config.toml
intermediate_size = 640
vocab_size = 634
norm_place = "pre"
qk_norm = false
tie_word_embeddings = true
init = "uniform"
init_std_up = 0.0334
decay_fraction = 0.942
train_tokens = 140700000
MLP neurons of a small language model. Each row is named by its layer, matrix (down: output weights) and neuron, and shows model dimensions 0-191. Each number is 128 + 24 x the weight over its row's rms, rounded and kept within 0 to 255. Numbers have three digits each. A neuron's up and down rows have the sign that makes its largest values positive.
A block is one neuron, or neurons of one layer that tend to fire together. After each block is what it responds to, as a language model described it from the Wikipedia text at the highest values.

L8.down603:177132131128114119127131116145116149144114096137148115132141123147115126103134120126150135133145094153135125150141092111099129128116150098111131108125145165149121091081117123110143172139141074112116126133093138131109151124126136150138161067147089094117157158163127170132126180148104143106144136108138137120147109176104165101176177116126147162147110127111097108116139138100119120125133082106121125181147058116156120117122116092081098136085148111158147129103139087104117144132138147142174110096147121134133103172183170135108139124133137123123155099081150108126149174126170133173
Description: Clause-opening boundaries. Commas ending a sentence-opening phrase, mostly dates (In 1968, From 1841,), and line breaks after Wikipedia section headings (==Career==).

L8.down330:108120121147161103110105159134127102130096144147147131118111144126105147180112119141142145156128120103136135110112096188127123128124109111136174109081155121103172117123122140127159124136143088180123103144118157091121115143148108127137174171134101162141071122129119126138157129157041122124112129112118107127121128144112122101120109106112099135138112129109090106097151149148149142101103129115109096103148144151135118110120131125162132131101138103070073138104118135105134142089095158155094136061143142133150100104099127126107142130120131129141097101170065143152081128135091097167
Description: Number words and digits. Final or middle pieces of spelled-out numbers and digits inside numerals, such as t|wo, f|if|ty, si|x, 2|8, and occasionally quantity words like man|y.

L7.down39:171067134130132095116114136138121106148147118153119137176161091150123127145152087122122147144086119139149117158167078129137129149157117129126122145087099108142134134124130164138132153115154103143083078133133120115140209147098136128123129133083167145120147186123156157144119166097104120155126166121116149127110137142127097142122150063127124135145108139104102120149142111175142071117121157121142089128088108100124130095155105128092152150140119129107131118121123120154110142143143142100114117149140174121137094108121099139155148124102165131106141174098146174121083127128126163126
L7.down74:143141173108113127157117154148125156169120142146142137117165112103141112089143091114158133131122186068180094120148121143154131112133169105147173143145131170119114124183131112141104126116141198108114122124141124097167145106108103132082098135117125173139143163075108166123111164167111129149101124120149135146116157154109135108124141132193129136146149136156143165148107118129137119152141113111120158127142104162150129162134109101120109113126159118103115097125103118098152170129089121122126142138151140131088107148137137154109106084106134126122114142103134136145071116133191127093
L7.down117:127137096110183137115117155139123133150082123145156090138128128108084146075155129156133156138125157138108113086124169092115092123151137105138122099107133103145104117162126154112142128083156159132098107102105104095116127104134163106127160157113121130152070158095119099163095121112075134124102129116097165125134131138139092129110148090130100145149124121109135099116078122120130161124121153074167124111125130134119084096072155131173125142095130121132176110141114156154143146083095130163108135144136136103156113128136119123142113132087155130131144149090201131137153147099164154174
L7.down238:134104110169135094142120154120146133158098116160122193142146161109106108116156163131104113181110125157138141125109109099131135110147152098147156137111133134105125134073174126094134177130121188101154130127105062143137105156119102125151156131111117139191088106175133113145133148160122163141107165121153127138114143137096125145143143099143094113137120116127130142131177171089138145114113112124135164156200154088139165140123117115112151124102137068123128127111145130159111140122130154105143097161157157147143149146086128126169150151092130118109163101140127127128126098151120139105
L7.down510:144119189143124148167107130134143161133083148122099121138082125119104127148112110113091127127112142122113133120131122151138124130148106133148161128070134117118126138106126098145135121134160155098140133190140115124101079157129124115101153132100111099145117153154108135141116175102143125071107115171100090123111105114083132093172122115120078126127135100130124139153098172168145147136111125132136120112110133081141127148100121115162132112140126110150125137167158159122128093110138121131139157106156143048138046155119082142137133157083123165131098133095136144135128114111104126102
L7.down586:180129130185158115103135114132152092164138147130071152139155131143040130141131174152109137132136124103124174125153102098128144156151118090122152113108136138126200123114183116122170153144139120130172124101103119098130135121133111162168140103122159145122140162154128108110122107146156144132114131114148132145132130124117143105136094099117115162104131124151114191114155083116115124144111124141128094147121117089093122144140094091148118125118135144084166146148128138124128158116132144107131109134165176108119128112093111112123135134151144128150096153117176133122090153115112091149
L7.down606:135137147116120079152134142102138138143168158134120189113144138171121137151119111133142140132133164122174142112117090121121127097134141128154130121125167134090113133128156161144150118152121098167135163091140112106140127118053129137117123136114132117109117105190119123114151099099104117136164124081126122147104163146091120133142112166087117115070107140084080136135141090113166103096078117120143124109112132083140097148052125112143142140145109123121128127153119134154153127097115169107155124144117152147123161120114169114085102136101120157144113139123120141143148118102115160077
L7.down634:082157134128108096137151163113114086142145113134128107175137093135101146186123125164126102130131146110105138112165100115113096124153167095132159147105107075141129128153149137112127151140156085117124113139127118100116134135177106127172149133152132190136123178093146081098154098132164158182135120120138128138162163106101129116117089142088113140140131086126158112148120134115090169146134169135123086119136105139141101154120119105105168098169136135092125140159153165104108076132071146074091186163128134096120147141126124115108137165120135174100119150142149156113123137114110126130
Description: Copula before article. Mainly was, is or as after an article's opening subject, just before "a" (was a Finnish, served as chair); also mid-word pieces like Europe-an, Epis-od-e, Ger-man-y.

L5.down56:117175146132183098078146056098127135096120132139096112129095140152164135120112093127116128099138114119122143139158119165099125116117097136107122146091113163119126115117091155144137158113182168152135110162183101144123139148128127109108106121147111118109078134174101161151143141138096114122157113142116105150118035105142110147090112117143131104089142143112155146134141124125121099114170162110138136140117160097120123116122151110154091156151120120115135130069149130145149124154122149143166121134133061096117135171135133115130121108089121133169128112119118100127178113108134124123
L5.down85:110172118103113149147140143150154097121113183068097124099102144096128110095107142157128168124125137138174113153153099134136162096064093134122145123151145147111074131130092118155171118136144094151176104165155150095116136130097111153165143152074149108106093160115136151104144098123102148166119115140112119138116130120156162179155144102162123165139165112084083146150099108161144147126111146116130161125122135114121140145088129138084149124158105116115144123132106142112110133124079116150150152127138160113139136113117136109123097135088120116120139127140133115135145128070134172080
L5.down90:095101120122139112148144107129138105135117150136106149161075132152133136157086159127115168097116106135079132162165085102139127135130100118142123164137085131095155155178101162140124134103160110131192125107132108113122093133093107154102139140101125161141120137153169139114127066133123109125155068081107145146100132132091120140110105123106128096135140159145140140144161154103127157132140140137142133116099089149161146161111117153127130152118130159132160149123162162133158129161109125143179099136117142103168133124147093114143110072109158121118166108152124095117127129130151080128
L5.down119:124143105078128114144137130126175104115159090117123098143129126155115159079096089139108109093121121110136120136174130148110088139137105150166183110120128119096107147097121141114167160121146160125124100129124124123127149163103168110107118121093107105128115128109126117117099133144156100125163087070119123106114102087134120112143134107104116172101174182118122135102164121132117127152129139132132126098127105130138154145101086128137111111131112140118125115099120133200141126133160133141201163159101129162131100143123169126118108076146116145147117179138140103145127125126133143113
L5.down333:078152135145133134117100149123124106131142133139102136123109108141110105100105086102147167145156123130128161157120114125140138085145148149168113141137117116154139160081151139147122117157135170165117142122150134165100181167148116135146117156064132123168136163146089125099181122193131108136122158108127131121121143105126127100126144088133116108116100098085149190082119162094113146132099159123129157119101117122143113088118108104119105150129068131133093158121152168120095148099170162126160105128133144128117127107098105140102135131161114108113174133128130114147101106134127136065
L5.down410:109171136137153106138109109110177143112126175147134115148110126156140138121119112126082162118149132133152151112136127152106104139144114102103119110195159168085146149125160171145137122162117121109180157081137122090110132142134159150109125164115124113090100130124123130092125126130114123132163122159125142139175144129127126126120106126163118095106149169121120167143127137133149107123112092120165132150110126100142155138116094090141144124132113118086089141080108199139104151163177178123134139127114154165107145153130158142137110091096168160139118119128108132136127131130108131138
L5.down449:129135132112093117144148147158137130155092122171126136128110182147133116122131154119130138152088102135135112130076090136100150131152117153163136136120121094120154104129125116125131067090124154154148114090118112106111097102129139096126091129138162120123117135129087139166104092139172128145138170078136108146128138133106126195141149106167055150141115135125067139079100088121111106117130167113116149140118109100126195132137140122157136121091118137125098146088165146144160153131169149116126132102160149126151100098147143103151149097153133088125136113118117121150113121124154149114
L5.down573:141153138120122136084123143130166142123147162103122139157130134192131086095107095115128112138079133163157089132129125111090129095107130140118083128123142094118118152159116103119142132106100160097136114128139096131130122149101128124188117162116126141132135113166134101113139066126124094165157144097137092141114104095125143152153155132102124161125114134123093114148095140172088115173110137083123129075121103111142117146103134124129163171190150122134100126150133120119140174155143110105086143072147142088128149119166145130153110128098164121147128179083123098106156090167145150122
Description: Word-final adjective suffixes. Final suffix pieces completing a split word, mostly adjective endings such as tradition-al, polit-ical, Amer-ican; also colons after infobox field labels.

L5.down35:108117142129136160132118142117109108054133112164081129136136122154126125161110139116150118134163199131145111134162130097141173091153118100145109122130125109142143129123145098116153111096138093140120094107144086122129166138091141109138142147180126110128144129167108103110107121108113134102154107163115080110152151113129163105121118132195125106117082101147116107148147121124074122156149140143089103146154153164095090123102081127136090163150118122131147108120123092153154138103108108115170126097111130135129085149138116147148130097169092134103155150120187140106080139112139191147
L5.down62:143144179137119147111162137129143116170144164086159123113158114118135132144119147130107103139100127131111145179120153122149105124163145129113086107151155125152128138073087106139097140078153170118134151107116147111153144154123097106115121154158113159177132115093159131161110132122128153133137120114100149122139074126109128123155122141129128102136143131121144123146138127126160147133151184133096150158106139128135149099195083117140127173107138159195143174080118096159104100095101137158103149166138101107148130138117114148152142107146117142120141143114132095152145140118125137100
L5.down116:098111091129178137138125167100118150090143138093134117129178125097142125132104117098125083121145153171141138138110129123126092113140139132147096186136094107138145169125143088123080103115124145107138098136120108141121169105150140109137110181131107136148121172154134120144092148123111092136160140148136094141126133082134130106126140124121137139190119108067142137113139095115140099087092120167079137141140146094123129169133094118105097148090144102135114122127124053109140138118111087132153124080105113167109130139126136179111145136176126145077131149129114143134099100110128124137
L5.down122:093123156118117146120114130136114078126143140134128150119189099155079147149134140113155112074132093147134133141092116154097110141139140073127111157149147099138127090145160123127115110120192127155133121106142065178167155092125143126103153155136094111116141171129134129156149177144151100119130112149150160122091107122138135114146134142100132101134130110176140128158133153153147128141115098109117105169121131129104120128130108135118135137164140139094140131125158142105096063130128117168170127101096168087137184144151108125074135135116142125160101115148145109136104145130135121118
L5.down183:154112135103131122126121151104119115112164114120135135140128095138148140141101143143154128147114162140112123160115172121112094158134142166144133098137146124110134127115144136119120131120142099151143142111110075151096156106121141090184128193145137129111078143083121108102151111137144108112196089133122099118125134101171116091165137142115113121156127089169139112157150155149158102119130083147125081112090151087104132124133125136096108141172121105102144129152106102142138139119097108161110132071159134143139110159158115132133109099163108118137162126168102146148130100127142170115
L5.down239:101141133121145117131151174131131119113115124119136126123121134106092135123145111170109158118147135082165130184118108128124098098160089102117114131185150074140129116119092119123156165117136095164111128178132111127176117119145124071116122115122126157159154129121123123110107166188107153149162108129141132119128117158141065116111147115117144161135122150104131113143083179106133157111097089117140123138121102180149107123135099122087129159118107120137135117139084105151124104094114131114138107104131125124107149103144105129174162164118099107153160110137113133094115108040136155097
L5.down304:080155100088163117126161135113116119139130137152093142130131128147142126099133122076164139149136100070145126164151114199101158123087095123173098105161072140166123128104155155121119106128136107127130144118178099106148102088122140147106165163088122151128136149150150126134146161106127121132101169153161135147151122190117136153136147132138135136113129119114098131105141129164138129146129146147090107107136090105107126139124115158136121082102131106084132151090141096137154158079110135147127116132157108139102123120162151132112127122105103107137134177147164134134136140112135137185
L5.down331:135135116140086124119131091131122129152124139154144106183107129081130149136127139095106157125129107118087121171126125134126120109129135149154186143148089122185134146107125102134105137114121113084111130109139134156096116138113100139095167105127116123147128121117139128096124091086145132119126134137112067192165127155152110091110135139154160158141101125129123098159125156120115123145092110103092124137113160101133152133104120123157101137148126136075136087119099162125136131106110113101128131099113124111064094109157126113106135137104133152080103138092116143116157116136151163153
Description: Clause and field boundaries. Punctuation ending a phrase or infobox label, strongest on the colon after Born/Height/Released, plus mid-word fragments like ed in Reduviidae.

L7.down25:136136115108095122096121088082179160153111152085138100144131117090128113094144132127168139137140160134109100144085099146132139102134121112127118127128130121125176113146124151137108138114097176149130148135123136132106159113157127161102164139112081120160103146117147111085094136096030122141106132154120151140121109124097156127144137155142175144143131124134134135107126096132136140113138113150150131150115143101126097114161195136135150092135132124121089094127110168127089135118144155091136155119095120118128094122136131174150148139120117099143171131111112206143138083112121116165
L7.down58:178196095100115136138101147157147112078119062115111141114136120144139132156122099151098118192132119128127139126130117129106149150118110112188135140153154103106139117080149115121124121055171156141120149104150079126084101083123134106143155126165099147112117137118132102150087102126148127108160134143104124082117108157091178116141076135133093108111136143159100141128110113132128130098135100141120141118134135103127114071148129112152126121093118111129139158115144113146116144136131128144145114137181125144142130113157115165127122176114131125099131120159096149145080153134116141104
L7.down123:106147101184148139127101137136095114094097100140131151105171151160124127133101129105154140153191093118139147136090118155137171124133095121100139167163141108118183136125152127165126106126131082116131138118116148144135122111178140161141103135098088151118144130113146122113096126171118142113099073091136186129078119140126101158164123155104156104133143077128115155129110072113151131142106139155080152149137105114118097106120100133152135110103117088149146118174113150102118078130153152148107139132110112109141107185091158137098110121130151121139156127139115175155102129147156140152
L7.down149:126115144112150115094101145134150104136124113090064159130133078181135129171065156126148140177171131116191149132141122132139106101154097138133148126122102102156158149134132128104116118148111009136111146134138103109157156151127128118143151144136073102163129131129176120132111155140121119128126150150124138128125141132134136127125101159134133140096126108135064142180131135133089116157157144148084094117107105149127124112138089130156105166103117155098136102114116111137131143165121107123169119118140152086169125123125140153130150110143116118122173165137160115153073142106128145141
L7.down168:093163125139132131097119184150144105121139161107114119120111098156153176134165142139129133077135158091170146200171110152136166083163126115117144096139124121132123145141181140112120124156154116125062132139109107126136128129141139140135133167142094119166138145125124102117168105147092130153152132114126117142114142146156171109163120144077120127073109122095092122129141150136116120144124081093117156138175085133103079113127114118131110093109095141159102157142138100138116120131132103124135150163145138096112137131149175110114127159152075164072158144152131107134124136117121162141
L7.down207:109115161115117145126141141123122126124168139102109161102146120115098110189153083120106129097184127121131131112104137135144123169144118152118148128103138122108063134128145098131167112137122041074127161089123137118153082120156077134158135158151096121097069119141122124136137140119138122176127088091116127145147158121159179114098119119130133133149140127152072119102141137113127142136158111099154112125170146103086091157120120110100123118142159092147122132117156136115147139114115133122146142166146139142113132114116101120111129135106082082124144114133151151138091142157132124153
L7.down282:146146163158127156150131163126121135152157159140164137097142133143094104108100157156115107125170160135125105147104124171115130119146111107133176111119197157081160165132101116131148127130158121151124148128099118118086135158123137134099157162070152137133086096135138124114155120162111133151117111122136070118130145098128134112135147113098135150119127125093122108137149124130065115110121124063140158145137123097105107138139120130136153080168088146129136165167114157127103142129116144078127127137166121102137152127072127126088118174137107133170129152162130130114131162102101100111
L7.down445:125121134168141117097133160147139073123126112113101072155149125142157131100106185115104083109144186135176127146128111121175142107140124172156146136126153099120114115126114101128146122125131103143126106170126102119120115142134162109161102119135114159142137130139123132116139135138098151153098101148142115162093119128093096123163113131117155135106114136112037105132138120168146123171106061132124127136123140143124148130085141171161118122102115108138127065126118116121143111116125102161174088135064132107127150135135111099111099111152109130119113124176132132167147116069119133174
Description: Sentence-ending punctuation. Periods ending a declarative sentence in Wikipedia prose, and commas after an introductory phrase such as "After that," or "However,".

L5.down6:108105070132122173148107121116150142124115179130124099150126114108171184078131104124156110139141136166174134143134125112115109108094105132138139061163142107138109118109113105100119119136146161154174121119124151102088142171113147144130088107090131108160144156113130135136097110117083118109136141096118116122126113131150167119167125151092106169142138128105114149160078104139105135125120135111124136132121136115133119134114110143064111170129125152133090104105112121174148164104116093120150158162175151115132098106128112126135133135111183106104148114118139120125130139111107097092
L5.down29:139129160155136164145153149131106154172162143114106104119150140130146174115060105136147094131120119129123096155113110134124100125094109148122069122168116119123122104120119161083127139138110122149146191109152138121150107105115143144117100105092104106139090195135124140125157113144136134158167159068129055123150144135104126110132107162136108105169172163113126088122100164152122142083139143128091125125118106081111107135169140119070126127143121150134133133111145107126117154129100135091174084116137135158117144131144138087115164100170152113119121118122115161137110069172147135159
L5.down294:131140132180142120132115139126114117106110128114103104109095102091101159122142153097123074123144136205106112108125130152158121146166146146184154091117141147120167149119180144093109113143118099109122162136141173135131114113170089113142158173138111143140130111122143126106146174129129144130107131128152142134120156170111102146125116114160163160109124154093147149139128133172120070152117116120118083130126089119129106147122112136138089164154145141119095085122126105117096140125134151110135141114102133137095141138153135112134110145107131122099081174120222153149091101121149116137
L5.down303:185166152097101122151097112125124192149105177161136145154153111140131154160089157100156126106136119177112132124121104146174112102129107138122146116099150125133125115156103107121128092116095145120116170125128139155129154111112129108098122122114116118115094160147111136091129168103145127151154169100041155093106106113079127141103141104172113128140131093139118129134135136138139111131126115129136140163132144121115094121168113151164128127103167134136127102168178084090094143124118094086147156106160152109145106151097112145159142119148143159137114145085099151131146118124162093147
L5.down385:176162102149121113158128126149144136099158151153069172146169127157117112158116122118163168136171103154137110155103116136126130134134092118159157128144107129142180177113153140122122109141096130164108129137113099171121075123120109138099088162120127065178129183131115179148099155149188125148136124125097093135139110125098157154133168169145080087117139147139156126138126135159127128109151121110133108146105149100116097139115110129121152104130121098105162106138116121109089157137102149095114141072132166138107139109145118137137118131117144122117086110136120140125079100118125121126
L5.down435:117105121135131132125128121125122135157127122136122125147136128123156110108107093155173096117145124139161123129132128129075162109126129120109118137111164093139172144169150137115101110103082066177108085178121128151115136108149128131121174076135144124122139121138162114073136121141105161129139096114128118142118108129089121120132071146138133125146121117119106159099156122157124126164127131091124120134140106115113064111112160130124125121122141145099194181138147131046161146108103130125179132115093143154153088127119109134089131092143105125098142167112098154160153129140119122135
L5.down471:110124094121145111165103113139105115128086147170106104108117131177117170089142109115127097151091091088110153127142116113163121149132052160101086107117093132129109164136119138156135095098114131147105084082137106169109151130116118142097123137160085134130117128141143134124187144121131151119149154131089131089129088152150147128131165123163144119106124127135135120126109148113091147112139138140094119098143089112127134099122129146120081117181157112163166156132119142122134149151151094117144160164120157110176138142123121095150106131133124147122127101106104146132164119148106144141
L5.down634:132155116130162117102181101149087121088136114163125164160134109116095170124141143135117117111141082133172144105158170163179131100128082129115150094073071138147104117156121108073141124124105105092138152089154096153160124141145110096109097152157139102131096125126143152103127119121121151128162119133170127145105160084132129134136144131126102143136181153140090172123122131135139121148107127097132101154151119104176133102116114161129132108124096129161109138109160089138069122148134108119106089163170113158142122134135122127118156119144112145116110140123132159078099121151078153138
Description: Copula after subject. Mainly is and was following a subject noun phrase, strongest in article opening lines like "X is a …" or "X was the …"; rarely word-final pieces like -ame, -ing.

L5.down76:160138108120132162126112102106089144058142157118107122127102139136135156112088127152153167165105152136158111091128116180136138101120114109170121100133107198145140109077109124141147130112138193129177098122147101099088114126092131138099131109102125140105170142084173146136107126157109130114122152119173127104110123123170177127166137115152158139105155053155082120134137113134089156109084164126163146137125145097100146106129161144136145098125143118138113114121153135124128089111130134156140102125149138124173113096119118165127174096129135112088152140120113132124095118155134132130
L5.down83:106135107143156111076115145118124155099163158138098153104138137145154143139106142143114126114131098123147128151119127111159088138118153164125176104126084128131148111098137127138114129154131108152132105143139156106175115080148156085169107117088130120086124118138139134147082138139101100119142184167145124159095140140166121150111101126117116072100103122112084067164134092138113139146169161135135069120066110144176130145131106139133137142185155109106105138102125128108145126205114083102133163111112140149143134109138177133120142110126152105127092130155109158109118111115124142130
L5.down159:125091122153091109112109133129124108139108132126125125104162144120154139071117146118096135107113084112134141130112150126080107087147129106099121133117110102139108120134141088104121128113093128141124150135103181147146131142086121162140118114112145142136129154151129161150090158143131122143179128163103078133141113154106091100122131146181175117148165091151087131124138125119143168121112122132138085165154144154095126115150114149137123128134103129123117157118128125153095141149085126155119112111103117146110063085138133147098126149072138158123080126137148194160126151166104126167
L5.down196:104157148148146092148160120185098126115112090154181209112098142097118108136157112153090144127145113146150126154154169111092093123104139158126116122087114109157130103131133131139135123152151098117161123126124117149094166141128105080129100116104177065115144131150134117122138156129122130132128135113148086137180162136119146142089147153134138148132094107111094128113150125114112154142123178139123135154117103117111114124112139123130168106141127073124171139123152158089107168163140166165075134156111128140152127151182150132159130097157100142140115135112113088117119123102147171149
L5.down365:107111118090156076155121160140153147110121088090149174191142135159127149136152136104137167139131158118162121085159139146099119118150125099138159151125122125110143147142150115085083158160138138134153149091099111134133161093093124078156108110138146135145174128125149101164139117151102118171119140146106137128114126164099084139141093118178148167109138163132122120082109093152152137100188131105116115085135107157171117127139129114116155115163119124124111126118123146070125165117147133167110146141123133129086105157171119116120104121122086129114113116155108121135165156088086155123
L5.down425:097112118098121110079104109150129101164144161157100128156119160123099128150144146188096117150144137112146129116128135130098138108134141133101120131124080132148120093081115103178146143141159160125146142112138089088132159149129134126133113112096143089113052140110154150148147137118155116073141142134118130158113141141085073124135132150114118125143142139137179149116128117098158137168162124130134166116124127120182160185112169127130094131145130102118115155109159154144110119199162137144140152122072113102140140111115121123112124131162103129128076139134140139125143178082119124128
L5.down509:082163145140105091117122103103107128113117103162119166073152110117146165144117170131156105114125119172125152129165129108121117149112150129139100091137123107159121108079183092148159129123175131121147121120087125099146151123151132137108113111115119160114132082123130128108120163140133125143109131170130133095115106148170124149121169125152166166127077138131090186119114145145202134118141136085116116118101109147103167130141135116113141126156137097151175124142149094118111135158124140153147124157132149145141145143143151082158128136122095116108146111112113108086175165160116120135
L5.down581:104127131176147148111113166168125146136119115094106094124180176169120131131151140144157126122107135119104118164124106138111099140152147167141077167159119105080119105172124115159152132120116149128135143113100105165133164145143122131148125104130088138129127150149132161134140123172106114175118139139128119136115122131086125124112109123126142121123122099188094116138151143106167145121155155169130140142050154107149127137120098083165178104150133140134143142182134158115127136156129098132101146152092071119093166098082101123104106119102163142137101134132116143154131130126148135145
Description: Word-initial split "e". The letter e as a separate piece right after a word's opening consonant, mostly n, as in n-e-ither, n-e-xt, w-e-apons, M-e-xican.

L7.down38:134123123121085097134136113144181113106134109123095133174118157108107157104154146149136114086123153116139151121129183113175099113092127127118093138115142121141153122155109137172135171132118108146113148089154137125129140149122196112114139144098097119150141147140136123190098124162124094108179104139113099110138129144124171140089121111123182139076140143146116148105135113166105137163135158118146167120141153114100140115117128147141136146133116134120101126129134173180128141140163136073126107134157139104153138158136138102145166135098072171108085086108130130100132177122113098088
L7.down56:120169123130114136101156179105102126123100137094114081165093125156115119118089145139115117111100055096127133140136095112104102139150136132141133102109135164110137149130132145146116151158086104109088150141150138119112110127125104144131151094170130110147130168154142139157106145137123099131100126125118106126111160122117090158128103111136139117090117120156120115168113163138160112131145085103108124098116144135185171137096134126110185131095117130141118166096159131097125114130152135132116167127145074159118114119117152103119112143089112069077120141118189106120182177146147089107
L7.down105:122116125137141153130136098084158104144153127116136160151111132121101165128156142133144097126135101143169130147115131119107129140129078162115135134160134144182143088107190121137145148110146119122182090110130122124121118114095090132150146155099103139093103150144118142151123139151081174150141112103128117106144114136085092165106142167121131146157150113119085089141127116112086120126179135135154139130117110142105098127147112123119176184112125128120128110137148130099093165124106089138180123174092109109111127152139105138125120145125122137114139104124094128119150117139118193129
L7.down267:118143131143126080118095153155131118155117165117132134123111111118106110132140102165163118109122161110109108104098129153131111108122174139106148147125135119149115133110164105132165125149124036129115126140095166111100101128123127111140107155083151129155145174131141123094135084160140120141159120140101125154091132159095117177138174104101068145130175121124116131134077123162141115115158110092157074160121103122166093132144105125112097094135133104102176135128090104150135118121143120133129139100103118105142107106111122114133083104081183101120114127137150084102121113164089158114
L7.down458:159110130133103128166097148113120128076153154119095121149092120189123118115151135151095127166084092166161091136158119168082141093111137148122119158107157155113120091122091105110144132106126089128110123150177110111095108176120122101136147136123154102095096106113127098099157173171146121133132128103112152120146116134122140132141136151069103108053123107132084155135140098128138115129116116093088122125088125110113134160103106144121135111115127159113095153116137124143130122132120099139154145125165146113121162116193146109122127154109153092159095082094135106135107119140070109126
L7.down465:146171101088130119126125080158158136097135134120134139140110098130106136122138146158124148110102141093124115125121155194085065096144133160071129164143112114119121117114165118156151134106117038133132126176135143161124117181079089094169127115122134105121164124150152142093161147161131109105109114087139134137161149122121136174129102106111124187127132127138108139109112130128150136119140148142126156150098117078179100138057103131102119132138110143093158185095131137153143124138134132140134146116096146147152100126095109114180134138145134125104138132138157121151114135129087164136
L7.down540:109166091123135117175118130146125103171080129126134114114122121119071140141102138123106161190107127129141120119148131071153140164131074130130095128125110081088119169144140142133107079160174152166085152100144078117107147102125082168095129141145087160087146121118153134107127148124095154132131090090104130148118151133116135112142088125075115104111119146118104153116120134115108122123147113100131126142122099103111180151116086113111092132126141167114125158103126148115129136132138162114163132148101122122100118110113141073127131116139133140135100152132159151141124114138141155140
L7.down602:141130096119138118157140162164100119150095127117126152132129132143125117113121175164123113159127141106104108191129130115123174154164129140112143139120123144145119174154131110133145122135137051130067166107080124108157109142116120110139138119150122091138144111136122164138161114113136112151118166069091114106125160118125120160168133100083142136130104157120115126148182174135089170155139106110098136139095139150120098093165197136168116163157134095176150091125129106078109103100156136135152133134119130131158104156135158154143123130102145134092152143139140098126144132138105170132
Description: Field-value separators. Separators closing a label or name before its value: colons after infobox keys (Website:, Genres:), table pipes after player names, commas after surnames in bibliographies.

L7.down3:106123133128146142159093117144100119102130104146151133156140121141130120160086124137129091137177164113112144162153124161102116124125184131122130182128136080121127091152143142157089128120108086127132124129115150121151131116118155099129115081098121140124122089133182161117129127128128126127130125114170107152086109151142150132165136103151115128131117108171065160163177109149155114170089167139120117128116130138086103109141148116125112092139083091168134116138169138138095152144185110147144130162090156122120108143177161171176117116120131138174100125127124149145132114142090133139
L7.down79:110098125122170111111146107119125118113124126086091138147096130110131094114135139178127161144095110093139132132098151122104160130157136131138159122133139119142098081117135176148155098147115118126109135167151135132154164130109146122129136141135108121092181162137115152145149110114129125121139140125166146110140134146124146142118073089099063108101152137166158121091131165164135072116134174133145106124129123105116138153164127134125145091142177132114124160145083123109118121127159125134131136122122147112165126137115146104155131115100107119077169072133075124126096127117140105075
L7.down101:148133154153145162151121170144139118148155166146129152104120113101145118166142164159110148141122139112082114101151139137103142139125196119103098128114078143124147106106126162092114119126104147133146112164111179122132132097136109126135108108133089131141106125112112132151120139073117189151172122119146139164132134112149096138115110134131137143188117141140158140108122119119155094140149111145115166064120137160122169142153186124098128104124139133168155118147156150135127127114120120114159141104161138145113141108135149132084121121115140154091108092158064154088176157135124115143
L7.down175:109153142135117150142103134131152138130143099084130134118119149084153135114099131132131109152137180073111093074129154126122164093158129142121099114142152182127156123142162145150147122145129129164096079107141146140127104110138115123126172116126117129150135112132143150152116111084104110102139091142131144149094127125116124133151135132127143154129123096136134076144092093170081169134121111090144086080158129116160100155146147087134136147110099160120071137142132091124146147110122124102180118137107161104181128130092118119109138103095100094127111147127111174140098101143138118175
L7.down230:174141151135109147115139097115142104137100108112135127160143140133132093128098124104140118148156137095080104168122120134142132178123130118160155160114145143113190125132119160101155101121129167121101129107128115117133116134110127095087136118117095128150122132097093155139142058109138137126146090168162146083082138114127130159143114096154140093112102153143178135137114128146119170130140117129157125070146138092106134120111129123130115065139155122199130127192148154112141140098150112132134127094166114141146107097109104166152089163101166119157110098104129111151119138147151114133
L7.down279:118156100109108158150132170138113161110123124129137113146131135097158115147108081115139105143084178123098154091087112117116148147113102129122126097097119116127131165124057115150160151111108201123120143098147148120095109142110177070117138145105059116121142129111121128133108137087157165104129142153082108135110118108134109130139138150121124097110110126158140112134101135095162181130102143159131114098167119138131127169142200113128150139141113113187137125172132148108124131099146141109110091106150124082114128124148106105135119126103154115122166124121094141115127123117108080131
L7.down633:128143159109098176099168129182080129162103096090137114123166127143130124113139141130168132113109157114155063125153145166117103156104118127125103123133102099099119135108165129155114164144121070149166095120167112092122153151111118098105157134142115131122163100137140152116113113123166105180108157122133180135163158129148148140106111149152107116138154156140135130118148103092150106071168129142153131136091125107096114120114160122071127078130137144128100112137140105103145137098197133129123123129136136175126152122151124143151149075094147137144132152118123096123139102152137139153
L7.down635:106171099167150126112151120149118112140130105170129137115069115162152096146130115123141153188129150158113131104131144167128155140121111135138144155140133098094111119127151147147157103094148032113138146115163117135110163124127148102144125143158165107116070125116140114113184131158099148115099134145143123133139127157142101162143148194112092143115126141138113123104103180114126150097128113148131147129103144117128131153118118140159098141152109103132125147096150130093082121116113179116153158117109138109143086105120143138102133129148193132127088164124158156134106109151123111121
Description: Word-completing fragments. Second word-piece that completes a word after a short opening fragment (w|e, on|e, s|ome, f|ew, S|he), plus periods in abbreviations (Dr., e.g., Ph.D.).